python train.py --d_mlp=320 --vocab_size=9650 --norm="layernorm" --qk_norm=false --init_std_up=0.0181 --lr=0.00846 --decay_shape="linear" --steps=4646
MLP neurons of a small language model. Each row is named by its layer, matrix (up: input weights) and neuron, and shows model dimensions 0-95. Each number is 128 + 24 x the weight over its row's rms, rounded and kept within 0 to 255.
Before each neuron's rows, "fires on" lists the tokens most often at its 100 highest values on Wikipedia text that the model never trained on. A number after a token or word is its count.

fires on: ".\"\n\n" 15, ".\n\n" 15, ".\"" 9, "ov" 8, ".\n" 8
L2.up90 [151 111 124 145 113 144 148 154 143 120 103 148 143 153 129 126 131 150 182 175 141 126 116 129 123 150 151 161 100 168  87 107  82 131 147 106 113 100 137 151 134 122 130 140 170 174 126 199 126 132 127 100 110 113 126 168 109 131 122 117 111 156  96 133 166 114 133 162 131 103 148  92 111  91 118  78 135 144  83  78 123 159 121  74 143 120  96 120 115 104 149 148 162 141 129 135]

fires on: "\n\n" 52, ")\n\n" 9, " " 8, "   " 6, "|---|---|---|---|\n" 4
L4.up136 [145 120  93 138 166 168  98 108  93 147 110 138  93 136 176 124 118 137 145 153 100 137 129 130 124 128  99 154 140 146 127 183  99 140 161 144  56 113 113 101 109  94  87 138 154 168 108 112  85 107  93 124 142  98 136 118 128  99 149 112 144 163 142 117 103 115 100 106 147 134 124 164 138 114 130  99 136 154 122 128 136 135 152 128 108 174  81 116 123 105 151 119 136 175 126 132]

fires on: " and" 24, " by" 13, " his" 12, " with" 9, "r" 6, "anning" 4
L11.up125 [148 155  84 155 136 110  96 131  87 118 141 165 149 119 118 102 124 132 146 144 140 129 130 119 111  84 139 135 127 117 132  68 148 127 145 100 105 114 143 128 120 140 177 118 117 176  95 147 100 131 140 131 117 115 110 134 128 174 148  85 134 125 156 155 148 135 101 172  89 115 124 109 119 131 140 133 131 125 165 157 184 131 124 130 151 126 131 146 154 158 126 135 127 130  69 111]

fires on: ":" 34, " those" 14, " every" 9, " music" 6
L2.up189 [122 113 126  96 147 142 127 140 144 154 131 146 115 127  90 132 117 130 120 127 121 121  98 106  78 152 130 110 153 114 142  85 131 129 105  90 118 156 149 125 150 155 151 119 143 166  99 147 162 145 110 129 105 119 135 132 127  85  74 132 127 104 149 130 136 121 148 132 102 153 142 159 136 136 115 127 130  86 142 116 128 114 100 144 139 162 155 120 133 105 132 128 146 132 117 133]

fires on: ":" 38, ":\n\n" 15, ":\n" 12, " :" 12, " '" 5, " providing" 4
L2.up254 [ 99 135 114 124 109 120  94 135 138 107 112 174 147 109 131 110  96 118 173 102 177 123 154  96  76 151  91 146 119 109 100 150  79 127 150 130  66 120 132 133 122 114 106 154 114 150 142 107 121 139 104 115 104 113 170 195 115 149 133  95 125 136 140 144 153 143 126 130 128 153 146 127  98  97 107 130 174  93  93 152 129 103 137 126 126 122 152 155 129 119 123  90 111  92 118  99]

fires on: "w" 18, "G" 17, "B" 14, "H" 8, "W" 7
L6.up218 [118 148 100 126 117 111 150 166 122 111 173 170 133 139 134 132 120 152 142 107 131 115 135 162 134 128 144 149 144 135 152 134 119 121 101 134 111 132 110 110 122  82  96 139 132 144 154 145  97 105 119 121  95 115 157 154 115 120 147 131  96 119 145 148 156 153 120  61  88 170 109 108 145 128 105 114 100 101 156 129 128 176 109 145 172 161  88 103  69 119 147  96 142  88 116 178]

fires on: " of" 14, " Ma" 11, " Al" 7, " Gu" 6, " Los" 6, "-M" 6
L6.up69 [153 136 122  65 137 151 121 150 147 113 116 141 145 153 141 103 158  90 128  92 114 103 119  82 115 128 155 132 115 119 119 171 131 153 164 156 109 129 164 106 156 140 178 132  89 151 146 135 158 134 136 155 124 124 145 128 131 115  76 132  88 136 141 154 110 135 143 126 140 122 106 123  87 132 126 106 164 122 122 144 160 151 118 158 177 106 108 155 147 114 107 148 125 148 162 179]

fires on: " are" 25, " were" 19, " be" 11, " into" 10
L2.up304 [169 166 109 125 105 188 120  88 138  42 133 100 121 141 112 145 100 146 142 104 108 117 130 115  96 149 124 124  92 165 117 108 134 126 164 139 172 152 126 134 111 139 120 114 108 176 156  97 153 106 135 108 136 180 126 115 162 116 128 150  95 153 116 111 156 144 123 125 131  92 143  96 169  98 134  84 156 120 138 123 124 118 136 106 118 149 127 137 158 107 122 124 135 154 125 136]

fires on: " by" 44, " in" 13, " →" 8, " County" 7, " code" 6
L4.up97 [175  91 149  98  77 146 139 138 115 134 116  93 108 126 131 102 140 141  96 113 122 143 158 149 121 115 102 125 160 154 100 128 161 181 121  90 106 173  98 121 108 126 118 160 134 128 114 149 122 151 166  89 165 164 150 153 135 130 104  83 157 141  76 113 168 131  98 150 119 155 101  92 122 149 144 131 184  98 119 139 158  97 138 110 153 138 158 131 109 132 134 114 120 170 116 130]

fires on: " of" 28, "d" 9, " son" 7, " School" 4, "rew" 4
L5.up263 [153 120 136 111 116 136 101 139 103 145 137 108 131 148 121 105 150 112 139  92 161 141 138 124 146 141 174 165 135  71 118 159 133 127 149 164 172 116 108 139 111 175 147 115 120 103 175  97 126 153 129 134 145 125 138 167 143 109 151 131  99 109 129 166 113 162 153 176 109  95 112 111 147 183 108  94 146 125  99 157  95  98 177  91 134 146 139  93 136 114 115 129  95 128  96 108]

fires on: " to" 24, "and" 9, "ust" 9, "as" 9, ")\n\n" 7, " such" 6
L8.up136 [ 94  98 117 113 132  60 126 127  83 134 127 119 158 129 140 128 121 148 144 115 125 139 119 138  98 167 115 154 148 108 135 140 106 113 134 118 179 143 138 175  99  88 112 109 155 154 146 113 154 116 132 135 114 123 155 158 145 117 130  97 141 132 133 143 125 161 114 128 147 134  91  95 126 146 141 160 117 112  86  95 138 104  71  70 126 153 104  93 163 168 148 106 117 132  81 145]

fires on: "-" 25, "ang" 18, "ong" 13, " was" 5
L8.up14 [138 192  94 125 158 149 138 112  57 126 153 120 159 141 128 125 164  85 142 121 176 142 137 123 150  89 107 148 125 141 127 137 117 147 135 103 152 142  99 106 105 135  93 101 129 141 167 102 124 123 123 120 185  94 113 149 142 107 124  97 117 123 150 148 103 111 114 113 135 111 141  99 132 123 135 136 132 156 137 187 130 102 127 104 160 133 152 101  86 103 113  92 131 107 120 161]

fires on: "s" 26, "er" 14, "ist" 10, "ers" 8, "'" 6, "ott" 5
L5.up137 [134 113 149 130 131 158 104  87 132 113  98 128 108 112 148 122 167 137 135 116 143 130 133 156 114  86 146 158 113 121 104 104  97 124 128 128 140  75  97 139 124 112  96 143 130 112  78 124 143  99 100 132 134  83 120 125  97 124 126 151  89 113 154 162 186 129 106 138 167 112 183 133 119 175 135 164 121 121 139 147 102 110 146 144 114 119 106 102 155  99 116 115 151 138 123 108]

fires on: "," 58, " and" 13, ")" 11, ")," 6, "." 4
L2.up112 [163 122 146 126 164 156 105 134 149 122 104 148 121 110 133 142 145 152 158 128 131 150 133 132  81  97 181 138 133 170 127  71 149 132 163 156 142 162 129 124  68  99 121 141 136 135 122 152 166 163 127 127 147 109 136  88 123 134 127 131 103 103 111 177  98 142 128 118 129 100 169 112 134  97 162 168 101 115 137 122 108 128 181 119 144  94 110 118 139 120 115 166 147 110 164 145]

fires on: "," 62, " |" 32
L2.up51 [148 158 132 103 135 122 132 178 111 115 124 163 129 137 115 151  94 127 141 129 144 120 157 140 150 105 125 109 142 117 142 133 128 125  97 146 117 159 118 124 110 114 176 141 129 143 170 168 154 107 114 103  89 149 208 162 150 148 147 121 108 107 124 124  99  86 154 155 108 116 125 173 141 164 173 106 108 108 101 110 125 158 144 133 149  93 142 114 119 112 112 116 121 123 133 113]

fires on: "0" 19, " a" 11, "ab" 9, " next" 6, "ib" 6, "b" 5
L8.up78 [164 157 117 145 168 102  94  93 109 136 137 123 140 175 141 152  78 163 158 151 144 163 112 143 125 102 128 154 105 125 116 130  96  94 114 120 148 115  66 113 121 129 103 115 144 152 155 117 146 191 124 172 139 134 135  94 136 108 152 119 142 103 133  93 160 121 112 112 153 116 123 123 107  95 128 129 163 155  86 116 111 108  82 122 164 103  71 135 146 107 132 147 103  99  96 176]

fires on: " a" 26, " G" 20, " Ma" 13, "a" 12, " B" 8, " ca" 7
L10.up57 [102 184 148 133 110 121 143 108 122 113 151 122 103 163  73 151 145 145 116 110 126 117 109 141 138 106 167 118 123 153 151 139 148 100 169 169 134 125 114 114 139 105 125 117 118 108 111 167 119 121 108 153 154 114 148  79 142 153 166 128 102 130 140 139 110  95 136 165  71 153 134 134 164 171 131 129 121 133  91 196  97 181 139 135 146 138 143 130 120 108 128 136 127 171 128 129]

fires on: "ar" 18, "a" 15, ":" 14, "or" 11, "ur" 9, " |" 7
L8.up179 [ 77 120 147  92 110  78  99 113 145 124 137  91  95 107 145  97 114 110  83 113 110  86  74 127 137 119  78 129 151 142 103 138 173 124  95 118 109 129 153 144 151 121  94 162 108 148 111 134 164 128 128  96 142 129 168 157 150 169 168 145 156 100 150 158 122  86 148  88 120 172 149 138 177 159 130 157 109 127 110 173 116 139 107 146 142 111 127  97 121 148 119 133 125 104 145 144]

fires on: "." 30, "ree" 8, " before" 7, "our" 6, "ere" 6
L5.up62 [140 118 119  99 113 123 116 141  91 133 154 139 110 122 131  82 147  82 133 148 136 172 145 119 130 141 129 139 123 134  90 135 102 144 152 153 105 147 116  90 100  74 138 119 169 102 128 141 132 108 124 152 110 161 118 114 122 139 135 111 145  97  91  80  97 144 157 118 130 112 130 191 143 178 136 170 137 127 116 166 117 122 128 108 145 132 101 148 135 117 105 114 132  94 123  65]

fires on: " rel" 15, " Ad" 10, " acc" 8, " dis" 7, " inc" 6, " Hor" 6
L2.up28 [135 124 132 137 147  78 116 100 146 180  93  92 136  79  94 116 123 124 146 137 156 148 116 123 149 121 152 168 129 135 134 126 111 140 165 170 127 109 151 122 114 130 143 104 115 118 103 142 160 124 112  72 140 112 130 141 139 110 118 135  90 106 149 158 178 147 141 122 115 119 100  85 184 121 122 123 102 153 128 152 174 143 145  98 127 139 111 144 131 143 101 136  59 130 132 124]

fires on: " C" 60, " c" 40
L10.up35 [116 120 142 133 135 150 135 118 117 111  67 122 151 127 154 105 125  92 101  81 122 159 146  99 136 135 142  80 160 135 102  97 113  91 153 144 132 135 125 166 137  97 134 116  84 127 138 154 143 111 144 116  96 133  99 115 158 152 159 135 128 113 131 112 109 125 150 178  93 136 141 132 124 141 114 162  97 148  55 113 134 162 141 125 131 119 164 129 129 123 118 128 131 130 144 121]

fires on: "|" 28, "-" 25, " |" 23, " first" 7
L4.up203 [126 129 119 124 147 177 136 121 113 103 110 161 132 103  85 155 156  88 131 138 148 141 108 128 122 132 126  88  93  76 116 152 141 124  92 125 111 186 132  76 123 136 161 125 100 133 149 163 169 139 110 169 101  92 151 145 148 146 151 117 120 136 125 115 182 138 157 126 121 188 114 142 113 150 129 160 146 133 128  96 108 141 123 102 178 101 115 144 124 131 134 116 137 144 100  92]

fires on: "ov" 29, "š" 7, "ović" 7, "ić" 6, "ć" 4, " pl" 4
L11.up183 [151 102 108 111  96 113 149 137  97 132  75 133 105  95 116  88 117  85 122 125 142 111 112 133 123 154 144  88 129 142 134 155 161 120  98 151  87 118 136 141 125 104 173 128 124 124 138 141  71 119 133 119 150 115 128 152 114 132 153 105 106 167 137 153 158 104 144 101 128 139 164 148 105  96  90  86 138 119 185 120 150 188 100 131 131 101 152 139  96 137 118 144  70 113 154 130]

fires on: " sub" 45, " mon" 13, " Sub" 13, " (−" 8, " th" 6, " ob" 4
L2.up109 [132 132 147 131 137 121 107 119 111 105 115 113 157 114 113 137 152 158 103 130 134 117 139 123  91 105 140 155 104 142 110 149  78 162 153 168 143 130 115 136  92  96 134 133 154 147 117 155 134 118  82  85 159 148  83 129 144 124 146 152 122 130 122 131 152 129 164 116  78 125 106 117 165  87  89 133 143 132 144 125 128 162 176 106 125 157 149 114 144 150 107 116 132  86 145 130]

fires on: "\n\n" 16, "-c" 11, " S" 10, " D" 9, "-" 8, ")\n\n" 8
L11.up142 [101 117 139 158 133 141 109 131  73 159 137 131 152  79 108 184  95 144 162 128 156 103 130 125 116 147  95 140 141 132 110 162 123 122 119 139 130 129 121 104 156 144 125 141 105 125 149 126 111 119 148 138 179 131 139 155 124 146  88 108 170 125 132 127 130 110 111 104  99 102 119 135 169  79 113 160 134 109  94 103 136 152 154 127 138 135 101 104 136 110 122 144 112  82 116 134]

fires on: " Ar" 17, " al" 15, " C" 13, " A" 8, " ar" 7, "ur" 6
L10.up97 [114 121 142 134 147 148  98  95 148 106  76 163 155 130 149 115 120 130 114 156 127 131 155 147 150 144 128 159 115 164 131 119 180 127 147 141 100 143 153 123 152 117 131 127 161 174 151 111 127 104  85 156 127 142 106 112 108 191 143 100  97 123 122  83 117 123 108 130 116 145 126 138 168 141 108 131 107 157  75 152 117 169 108 157 141 145  91 104 133 162 136 165  98 130 142 129]

fires on: "==" 22, " c" 17, " g" 14, " father" 8, " reg" 5, " ret" 5
L6.up38 [130 154 145 132 132 127 137 146 109 119 115 140 166  66 141 129 133 157 138  99 184 142 113 128 136 147 145 140 134 134 114 203 116 122 111 116 185 137 155 121 176 131 128  75 122 133 173 145 132 184 118 114 120 113 109 125 122 129 107  96 139 131  99 107 109 119  88 142 118 105 105 100 140 133  93  66 158 116 110 101  97 138  97 103 157 104 102  97 136 142 116 128 111 119 129 132]

fires on: " " 57, " D" 8, " e" 7, " Gr" 5, "v" 4
L4.up226 [141 120 110 105 112 155 110 111 162 161  91 143 146 120 152  93 137 142  77 138 157 143 115 179 189 146 183 165 106  77 141 163 154  73 168 143 166 140 141 140 143 173 108 135 116 124  92 125 134 109 135 136 113 137 108 122 125 126 128 100 112 164 187 147 131 107  90 119 134 111  99 112 112 103 100 125 152 150 119 134 130 127 121 128  96 134 131 153 154 131 109 140 138 112  95  73]

fires on: " W" 30, " S" 11, "st" 11, " R" 8, "l" 7
L10.up193 [ 99  98 101 127 109 127 106 158  87 117 150 153 169 158 139 129 134 127 122 127 114 110  99 108 149 120 142 127 103 125 102 126 124 131 111 110 112 150 148 159 116 192 136 140  84 135 113 107 106 118 163 107 162  99 106 101 136 138 122 108 137 129 149 159  86 111 143 140 118 176 157 155 113 141 115  81 126 121 159 122 145 145  92 150 151 111  87  61 118 112 106 141 111 105 115  55]

fires on: "ot" 26, "om" 19, "uc" 12, "ac" 10, " Long" 10, "ass" 6
L2.up155 [109 117 137 114 110 103 107 125  92 160 120 160 124 177 157 101 147 104 105 109 138 175 147 142 129 118 157 191 107 149 104 125 139 103 107 156 144 126 145 158 154 141 151 157 106 134 140 129 135 155 127 130 129 100 132 133 121 145  91 150 126 145 151 115  91 163 144 135 100 133 132 123 135 139 134 147  94 137 102 194 105 106 116 127 129 130  89 159  89 135 182 129 134 144 148 112]

fires on: " " 100
L2.up41 [140 145 139  84 120 147 108 108 148 130 145 167  90  90 170 137 136  84 122 137 147 142 139 126 145  79 150 139  86 121 131 176 105 108 119 120 116 142 147  91  98 136 169 110  75 114  98 147 128 116 114 132 118  93 172  85 143 150 168 150 108 115 136 119  88 104 119 169 129 122 163 124  97 128 137 118 155 113 146 121 148 101 154  73 119 134 135 145 162 105 124  90 143 136 125 123]

fires on: " while" 22, " York" 11, "mer" 7, " lic" 5, " into" 5, " emer" 4
L2.up2 [168 103 118 143 175 149 162 124 113  78 144 106 138 145 151 125 100 140 181 101 123 112  80 129 135 179 149  91 136 128  80 159 138 155 136 110 142 124 152 105  82 201 129  92 127 131 107 140 127 156 122  54 104 109 173 165 122 168 162 134 115 122 127 129 132 103 122 122 139  80 136 118 127 117 169 142 128 118 116  95 121 122 132 148 138 157 156 118 148 109 171 101 135 150 154 164]

fires on: "^{" 14, " Jr" 10, "opping" 10, " Inc" 8, " ins" 8
L2.up133 [105 128 169 139 106 134 149 121  91 146  78 104 125  54 120  88 174 136 155 101 125 128 155 143 128 114 117 129 104 131 114 131 127 164 141 120 172  95 143  63  97 151 125 140 165 130 125 145  81 126 142 143 107 124 138 141  91 156 134 104 110 128 101 149 134  99  93 154 104 100 125 152 146 126 120 135 107 109 107 116 132 152 123  89 132 151  87 109 146 101 127 117 125 150 127 150]

fires on: " " 38, "–" 17, " (" 9, "1" 7, " Area" 4, "8" 4
L10.up107 [163 152 154 157 110 169 136  97 126 117  93 145 146 129 150 127 178 128 115 193 142 129 168 147 114 133 108 143 125  81 111 104 149 135  79 105 134 139 125 119 102 107 128 137  78 142  77 149 131 120 118  95 138  63 145  68 125 126 136 113 124 103 139 111  95 107 151 116 119 162 110 140 166 123 183 169 122 100  96 132 118 143  80 139 161 129 150 116 139 166 129 164  96 145 120 122]

fires on: "," 40, "The" 7, " tells" 5, " purchased" 4, "While" 4, " that" 4
L8.up183 [132 132 119 114 102 134 166  55 112 136 137  96 145 156 149 116 164 110 160 107 120 149 121 126 123 148 113 103 142 113  99 144 139 118  91  91 133 129 151 125 102 117 141 133 128 121 150  99 135 122 116 103 119 142 142  90 144 106 133 128 135  81 122 120  83 129 132 155 118 139 109 126 100 166 143 127 130 132 117  89 133 139 116  92 114  97  88 149 102 114  76 126 114 133 161  87]

fires on: " " 41, " p" 8, " of" 4, " b" 4
L4.up295 [206 188 136 141 119  97 143 127 135 104 157 122 131 134  65 124 128 100  90 110 119 130 157 110 124 157 127 128 135 125 142 145 123 142 114  99 110 135 127  86 117 121 134 129 136 106 116 134 132 118  88 147 112 134 160 122 165 171 178 149 135 126 148 165 117 119  55 142 135 174 141 138 130 131  90  96 149 120 126 123  83 164 151 124  67 128 118 124 131 125  91 153 117 139 178 122]

fires on: " H" 35, " S" 17, " T" 11, " K" 8, " D" 7, " A" 5
L10.up271 [135 113 134 163 160  88 155 110 116 138 139  91 161 157 165 142 122 149 108  95 169 130 122  87 125  88 157 122  99 143 111 107 130 127 153 145 114 140 127 125 126 138 133 131 111 120 140 117 111 121 138 133 158  99 127 138 125 127  94 104 111 157 109 166 107 102  68 132 129 102 109 129 155 104 118 172 134 118 127 166 129 128 117 111 116 129 192 138  78 150 145 116 125  90  80 138]

fires on: " and" 74, "." 16
L8.up215 [150 145 136 133 132 127 104 139  97 170 105 124 126 126 147 140 116 138 156 157 105 102 134 110 100 105 142 189 168 133  92 113 105 137 142 149  78 118 169 119 138 112 101 122 158 126 101 138 112 141 116  82 171 105 157 118 105 179 122 119 124 161 137 124 111  98 139 189 121 100 133 128 145 127 113 119 102 122 138 105 138 114  97 131 182 151 120 119 136  91 126 123  97 102 127 145]

fires on: " his" 51, " on" 7, " her" 6, " G" 5, " and" 4
L10.up0 [103 140 140 157 149 103 105  96 106 117 147  90 111 110 128 180 111 142 140 143 157 116 147 100 110 124 158 140 134 144  98 171 143 148 145 191 132 117 148 140 149 110 107 113 127 191 134 133 140 152  93 121 118 124 130 150 118 140  66 123 165 118  87 187 151 135 130 106 153 122 148 139 133  78 101 138 112 140 107 115  81 104 123 139 140 148 127 124  82 177 119 154  96 176 123 142]

fires on: " dis" 19, " bl" 11, " Red" 9, " •" 9, " gl" 6, " Bl" 6
L4.up213 [ 84 137 120 125 126 117 126 118  92 147 107 118 122  94 140 116 117 115 175 101 105 153  85 161 131 136 137 150 144 133  73  98 161  91 119 150 129 146 145 118 158 127 128 141 123 142  83  70  90  87  90 141 131  96 151 129 112 166 109 151 160 108 144 156 107 168 124 113 141 124 135 141 167 124 121 139 138 115 160 163 145  64 176 137 135 147 141 114 127 128 149 110  92 124  97 133]

fires on: " and" 35, " D" 19, " K" 14, ";" 5
L11.up122 [125 149  92 112 126  66 104 147 165 159 144 146 175 103 136 132 153 147 159 113 121 111 107 138 102 107 148 130 139 127 117 109 118 136 142 100 108 127 107 158 147 126  98 129 124 156 101 114  97 157 140 129 110 104 168 126 151 150 138 123 114 154 142 170 138 116  95  89 150 116 114 136 175 139 107 117 147 107 121 136 127 119 135 144  85 104 101 113 101 121 110 162 107 168  88 104]

fires on: "ed" 28, "ing" 10, "es" 6, "ak" 5, "2" 5, "red" 4
L6.up154 [133 112 107 118 116 110 131  96 106 163  95 112 152 146 171 131  88 165 150 117 146 107 178 131  89  95 125  93 131  94 116 134 182 149 148 115  77 125 150 135 104 108 126 142  84 109 126 141 100  61 132 148 122  99 109 181 145 115 143 146 126 121 175 140 132 112 108 113 121 138 124 123 132 119 115 113 158 108  77 121 123 126 150 144  89 163 170 135 159 126 155 157 129 112 126 182]

fires on: "," 27, " Y" 6, " killed" 5, " accused" 5, " one" 5, " rec" 4
L6.up172 [ 82 131  81 109 104 123 143  94 120 107 112 161 119 174  96 140 120 150 121  96 152 124 143  95  92 103 140 130 141 136  96 104 156 137 108 152 140 154 180 149 166 118 123 118 152 115 101 116 121 126  89 154 137  80 104 141  97 137 125 123 116 117 130 131 105 134 148 123  98 118 113 170 161 131 142 161 118 145 116 114  70 125 124 109 135 170 110 113 122  85 116 134  96 131 102 111]

fires on: "0" 43, "und" 6, "ib" 5, "our" 4, "1" 4
L8.up314 [152 110 121 129 135 114 133 117  72 159 124 161 133 142 198  83 107 123 115 105 166 106 101 143 145 117 144 166 143  88  76 159 138 127 103 131 118 108 113 143 137 118 136  65 136 137 124 104  90 153 178 114 135 143 121 106 134 147 125 145 131 116 153 129 102 107 119 136 137 134 185 123 155 159 151 165 141 117 111 144 111 136 130 140 120 117 123 134 161 112 166 100 122 100 149 132]

fires on: "–" 54, " |" 13, "es" 9, "ed" 4
L5.up82 [150 109 137 120 145 110 150 120 115 106 126  88 114 126 142 168 108 147 154 130 140 131 156 144 135 170 112  96 107 153  95 124 126 112 116 138 171 127 125 123 154  98  98 141 143 168  70 109 114  94 133 168 131 124 139 180 160 101 112 152 108 135 154 145 150 122 136 116 151 135 155  85 119  77 141  88 119 105  89 138 130  86 148 100 107 156 143  90 106 131 150 142 127 132 130 103]

fires on: "." 51, "ish" 10, " George" 9, " Harry" 5, " Michael" 5, " James" 4
L2.up100 [147 122 128 142  96 135  99 150 116 134 108  92 134 142 129  65 133 150 126  94 122 142 147 169 144 147 131 136 144 155 110 140 136 119 165 143 132 149 145 104  99 138 161  97 117 145  92 119 123 150 107 159 158 129  81 128 163 128 176  92  81 129 113 123 131 120 138 108 116 155 140  89 108 153 108 125 132 151  99 172 103 147  96 122 166 122 115 172 112 111 146 138 125 131 113 141]

fires on: " |" 84, " —" 16
L4.up214 [137 147 129 146 128 146 151 141 133 163 159 122 107 118 124 148  92 149 137 126 125 143 127 180 139 135 146 106 100 114 113 139 153 131 170 117 108 185 137 139 132  80  98  99 129 124 123  82 164  88 125 125 140 132 137 118 118  91 123 121 102 123 198  96 167 112 154 177 117 110 102 112 112 130 105  87 110 144 152 117 129 115 120 125 112 160 107 112 122 114 130  93 155 108 120  77]

fires on: " for" 18, " of" 10, " Architect" 6, " among" 6, " Muslim" 6, " Fellow" 5
L2.up62 [102 127  99  89 112 138  99 134 135 157 120 150 144 103  97 102  99 148 162 125 127 146 116 129 139 163 119 102 141 138  79 125 139 136  59 186 114 122 132 154  94  62 123 126 154 114 119 128 139 161 126 123 105 118 130 146 123  98 167 126 155  88 130 124 154 143 111 154 103 146 114 118 119 166 153 115 128 115 114 130 148  85 141 108 128 174 145 121  99 130 157 148  99  94 152 131]

fires on: "0" 20, "1" 17, "2" 13, "\n" 8, " " 8, "3" 6
L10.up196 [149 188 155  94 120 146 165 131 124 113  85 104 184 136 170 106  68 113 174 104 159 138 120 139 139 171 137 147 132 109 128 123 115 127 145 140 116 134 115 126 159 133 123  96 117 132 114 149 125 128  97 118 155  97 112 129 181 137 108 124  63 132 138 143 110 130 133 157  76 146 119 107 197  90 137 121 124 120 128  88 167 118 126 170 106 119 136 113 120 126 118 157 126 165 160 118]